Weights of a small transformer language model.
Size: 14 layers, width 640, 10 heads of 64 (1 for keys and values), MLP 1728 SwiGLU.
Architecture: no biases in attention or MLP, tied embeddings.
Training: 955M tokens, 3644 steps.
MLP neurons of a small language model. Each row is named by its layer, matrix (down: output weights) and neuron, and shows model dimensions 288-415. Each number is 500 + 40 x the weight over its row's rms, rounded and kept within 0 to 999. Numbers have three digits each. A neuron's up and down rows have the sign that makes its largest values positive.
After each neuron's rows, "raises" lists the tokens whose logits its output raises most directly, leaving later layers aside.

L11.down346:509571421481549544487473508467460551498529470561503514469550531503448517446461494455483475375511466516477540466547508481538491578478564551556559498449503555512557543548583445487458523509514486518524513527468508531540524533447458465485491478463492456500563396444496502471586505498479509588471505500439549473491518533521544460458468508500421495452490497555474524453498510478549538525533
raises: " day", " night", " morn", " January", "ummer"

L11.down433:498570503450518534523546529470485484545430486559509484553584564496539483447499494503529567501552496455490509477531526536444424470493484516427532456486456534468505471535562495505485559503469619570468448507466573490486530455514521478499488540444521483502493468537596504491532473553463474463547556531448509483490500435502606554550454471454512546464472542528465526480517519454454582548452
raises: "isation", "ization", "ist.", "ipe", "ist"

L10.down1340:470548528599413533535549538476407441409487561494505543522582545556453515480551515419527481486573428474545493492523554532513416515532474515424583450472502478473509515491503428438450523470530502499462517420479457517516551463571547473516400567470592399530519541529517482478457477473550529539506509534450448523544494546447591553508484490493418505482501408507458489539523548531539536490553
raises: "ican", "ark", "ery", "ais", "l"

L10.down448:471544481539464474466494498551507511493497542495496484561476527515473510478481473528549510550471537525549579485540505480543511518525543544502504494424538530429514554526541502472509518504455453498536437451577512542492435529483537457495489579560548495441568457508448545516525446455541496563616448492430504545480501455516489516470479513549485501445434497571508523510456501468487472511466
raises: "els", "ever", "el", "el,", "ous"

L11.down1140:522470492453519421524478538513551515544469484431571466475476528485467538476451562493469542534511464547487524453461564508513485494414464538423493438530504471558467453508458490479551504478444509469472441530482496584479505534478519519463525530458498475561547457514560516507522472467455497494534464472558486539466515468505529482453492478440449552457547451474467494530503567546462464503533
raises: "ment", "el", "er to", "ements", "rem"

L11.down1012:468522503434495546500478545464532499579499540418539456485607585407444455479559542468502462535550528427501530545572486505482524519484472408476439515534445513499614441505539520512461564558512535527481444565475496474537501445531458520492518497563565648428565507507460498522446515470407553527536457476488471498475504548496552508515440494500419512490505457479510387538556452551457494509449
raises: " they", " they have", " they had", " he", " he had"

L11.down1305:481554547469514540517500465526401498485471496458536460556490433452435527519495530554487449415492540513522524456510446528489519501440479495526543528470486437492481499474433551487446465559485501471516517535539480521494535500541520487405471500537514492530480581482524524470504492482479502392501513517420548569538492536518528397494506451535552519497503530510528450487522547465454487440508
raises: "cher", "ches", "ters.", "ç", "agon"

L11.down518:465484525542512475549505425512536528532515498568467537469540539457521458421458576572464465533438441519448500477503470480503508542479499526520428487523499505475460481426442500542547518557511493551616517521484458484503517497556488442511537398451496505469490526536451561558457431498403481429508462499425566462509478552490445504511417442518523527519486471490465564500523474466435478526493
raises: " are", " were", " were not", " have been", " are not"

L11.down1396:520518585509535503484481551492506534556589511477548431567530500413452549536573573466441525516533493507538471520476520502477550510507453441471565483523582498475498513535543473471469390499518402577509522533488407460481456455482467483483452522504478476568514477529504526573481470493498517486454522517465504475463485545496491553569480416453496471561498504434482408555508455556454462544486
raises: " to", " to make", "s to", " to take", " to f"

L10.down1286:517489578476457608500525510467551471470417554481523552527481536519561476476458567473506490563520505476481511520496615543414477477529487494519489510580525477507462474499469562520494482540485495504542542517525502536486494596571499491434531579456432540498529508496501545465539496466518519484386465494502472474496494485497513533516568471513477562432496456517490553502479464457464512441549
raises: "y of", "y and", "y,", "y.", "y | "

L11.down986:449493551501463432563522466491532447529483568461468481500516553493533534475565536483509474477509554505477545500474532457426481474486544525564497496526518492518511458556539484496547492461494486568506455556511568429515490504569449489516450523539479493540479470446522480416439551438444524541438509504491580500471521561548509428478455455451477517462469514556482531589512475403490478513483
raises: "ar", "ug", "umb", "at", "upt"

L10.down1321:514560462576526508518486558481599513498484466532473532524504571542489508464519551537515516633513473473482523427418489457494506517528536519517502507496481545552465470486487470472459573502504477482476539501530509482540482453488486488553482545471465525546452468481413501559486530519506496529485492448527493571485536452489488483493520496480492496522532579469549514557553385552511479509498
raises: "5", "9", "29", "8", "1"

L11.down940:481471464488494465460455464435544515545457493439452499517490525545607505452517530484459489500518449501443507480448412385469549534456544443554493505536454550513528512523493468485493525522527474493493503414539516475566471506536483505489476463488504521513440493498482500415481481509513544499530491512522538488549531476433466531428482436535526451576450510546432473485608513569436483422463
raises: "===", "The", "In ", "On ", "With"

L11.down953:497440535493503560507603477546479518501461428550475483571491533479462494468505539512517471547483481557450495550458528452497460514514518477488480465529527469431479517445481483491504452532510496512529531453514488477462473510487554534509508482568505459484451527499508504469487499518423413566605475520470473546517487478563463534463401570476588522501477525430491496446503439515451476431462
raises: " life.", " much", " most", " entire", " more than "

L11.down154:484485490527469496487471520441436460533494592482509519506469515499566526485507510507497521475483538479446453510557467464523485453469529479554528502499502474481545488531541458497492515457532467531465459446567522512513494529492495514516530487481506438559545483513504518442421532567524514569498510413543528595419483521594543468408507573431529547442573567509513465487508456523446549452478
raises: " and ", " to ", "–", " & ", "-"

L11.down90:543481550536594509466428520500522554478516496410508463543547562458529539432491483504554501481483580483444523509534503446597553438474498490482582510478466469465482485482469522476517556542501582434530483537486479483596539502585474442501466472562503507484533502464548428402492461518463539455550509525491474498526555473510488435498523554501583505483495480509488467456510512500455499522499
raises: "end", "x", "ents", "enda", "ables"

L11.down1092:457499434521481495502482460584453520465462521451491429473531549507556521488430490536455505438516449478447489511525474484466512585540489550464504529437545433438532519500529529489470513477520483502583516453495499510506539559476578442489473528506485457455443498530562509464417511560508542523498444525474473524523442506472498520478513518511501497553477476408503519511508548487467445527465
raises: ", L", ", B", ", C", ", F", ", T"

L11.down1016:465518541515432454520527475534493504483579512579484533493505453544542524549527513536554505477518514488542491497496591465497491436475465539523600494479430461506503525577520493579584531509559455476429494476488478510494490531550495543536511570493464585457604490509559442449473493517462547515490507439545517522432515426519470450485503562452560473501527476498547539517569489478452552434580
raises: "|---|---|---|---|---|---|---|---|", "|---|---|---|---|---|---|---|", "|---|---|---|---|---|---|", "| B", "| Total"

L11.down1013:541528490547520478517499517542520445478475546602505514476537510498421504384456414430486501453424583479495473526524418526533496475511561536501568538433502513533533485581408476480536539550537560477449579463496503476496427488500528520531484507523535528538528449468440559524480519445564516547509503524518485599465473608516482421555454485502447504447519514461489585542499505502494507581498
raises: " writing", " Writ", " written", " published", " describe"

L11.down1003:428546500555509489497517522504523519505475577403479454491425520523478528522508516587540445515515481480474508488521425524502486544553496426488511514476539534494429491330514514436524494466519514434536454504498499415512410511555404467567499440418481486485511475474486498417514466461452546461469513477483467518474485571540509585489466556478534455544415441462525510515496520480477486471546
raises: " the", " a", " the name", " many", " its"

L10.down195:557553490497513529501530511525470456547498535555557445503476504500450523499607484537524507522542591420465460477484549510542531509551417516546480546532421510514530518422532482489460488519463416541463480552575445510493500501533493512496445496540500608461499583386508547491452500505396455502564525524492429526587529536487514448499473594504514439500561464551568367490504463535523475476572
raises: " he", " she", " he was a", " he was", " it was"

L11.down1629:509451455506448506506512497446527553489465520469545464412535471529527511508506498489530506489509437523486492495450597551494587456535489466453605452488479504446417516531485441479520446460469467476467445536518484493526472514548503502527413579502510450471402518563517418562570538529559538521491475510507518461520538473500498507497582491533502506461516527514535519599438535489562469517501
raises: "es are", "es were", "es ", "es.", "es,"

L10.down43:549516487454546540504449471554499496470510442479516501543534534499485450490441472488581539524552481506469478512557496466492455498541510550548501486497482496580503498463449490513495517522434488495493460590544520526499516544515539460445479539470466488567523501417515487484549539540518459476463507444441545529505458535496460518487446511452504526466457503501539536435500552521453527533508
raises: "s", "s ", "s the", "s a", "s."

L10.down501:519445439539485526507470507472557530507506515479467479509503398538451498470518497431445487481570549501585539500533448515478481481410524501526457536508534409423485497471559529453463558545498527512488595492623494448478476467474490489549489531529465532472461472514476448425508491507531488519466519511548562527536456401458514516450451534464496480464545511473527483500517541485473551448495
raises: "es", "es,", "ha", "es were", "es | "

L10.down1288:466552561516491460515498505427401537537550501508540537525511449530468433556418484435531558510540510535555473516484504590517588441474574468489526521513419464541519504529526524506472482449492470575504487470518436508465528511489457453501558417452487566472556520470445406498548445459474464473511475478468485468481510490560572498478444498461466515571502514460486611477476461432505480444483
raises: "ates", "ates.", "ated the", "ished", "ate."

L11.down888:507453550484520488528506444424543583516495488505433475514496462558457551445558437466573505528448408413437548519532503556535472481457469532483498542549523474465444474511484555608506483507475577529545516500591567488519525488474500518411486534470423509472508541465534496485420489490480512542554502514575548534494524480467447588523462517523489517512546457553496542540486580503468470442580
raises: "s of", "s of the", "s", "es of the", "s in"

L10.down1603:459480483578435545518554432521458539495461464433444464515462555472487528457544519407514507502421476519565517472452477542465493531492465494538491482507584470474459470521489484476448462512514467586437506452552485468456511468511506472479516525529461531487416530518521471497434494498550499651428516518498455510522471447463487488554495552524479500484482443496474495470507506518490478466465
raises: " to", " to a", " to this", " to f", " to s"

L11.down185:503453487437453466515521555492551512527454492448479568432518503430537478450538499504470434526473471511480491465444559492548571529509570415530502485500385511474497517485481458528544574494450484503543483539552499483484510451533509505526478540510469484481468535535490562546507474496453471384455519588519497488509527442528511536455455569504528503499550436457494393459487515537476552400435
raises: "es were", " had", "s were", "ers were", "s have"

L11.down626:526529563524572461524533502528509558488548427521517476483518538447552429457483543539435429528499490593488528498558479446593492456511496568432437528528419507487547537480502451530560510521461440600563554531491561512457505555500478542470583635503548483494551494497508569517480495578524478533473518542518466496489539511557467465542445522491554507536553462561419431499460478539494528578511
raises: " are", " were", " is a", " is the", " was the"

L11.down776:487531458441534550518431519558472466504480481386534442538496494482512532459552520485541500579556484467510522506512541555480500540546506480538545466489534540507587431489568508489462521473557468518393463567496418452435460490447503559435521551498569609423526536459469498488496577577471504541589516455494448532516537558515465480512553537523453487468500526526537436487622493515465485505465
raises: " they", " it", " it was", " they were", " you"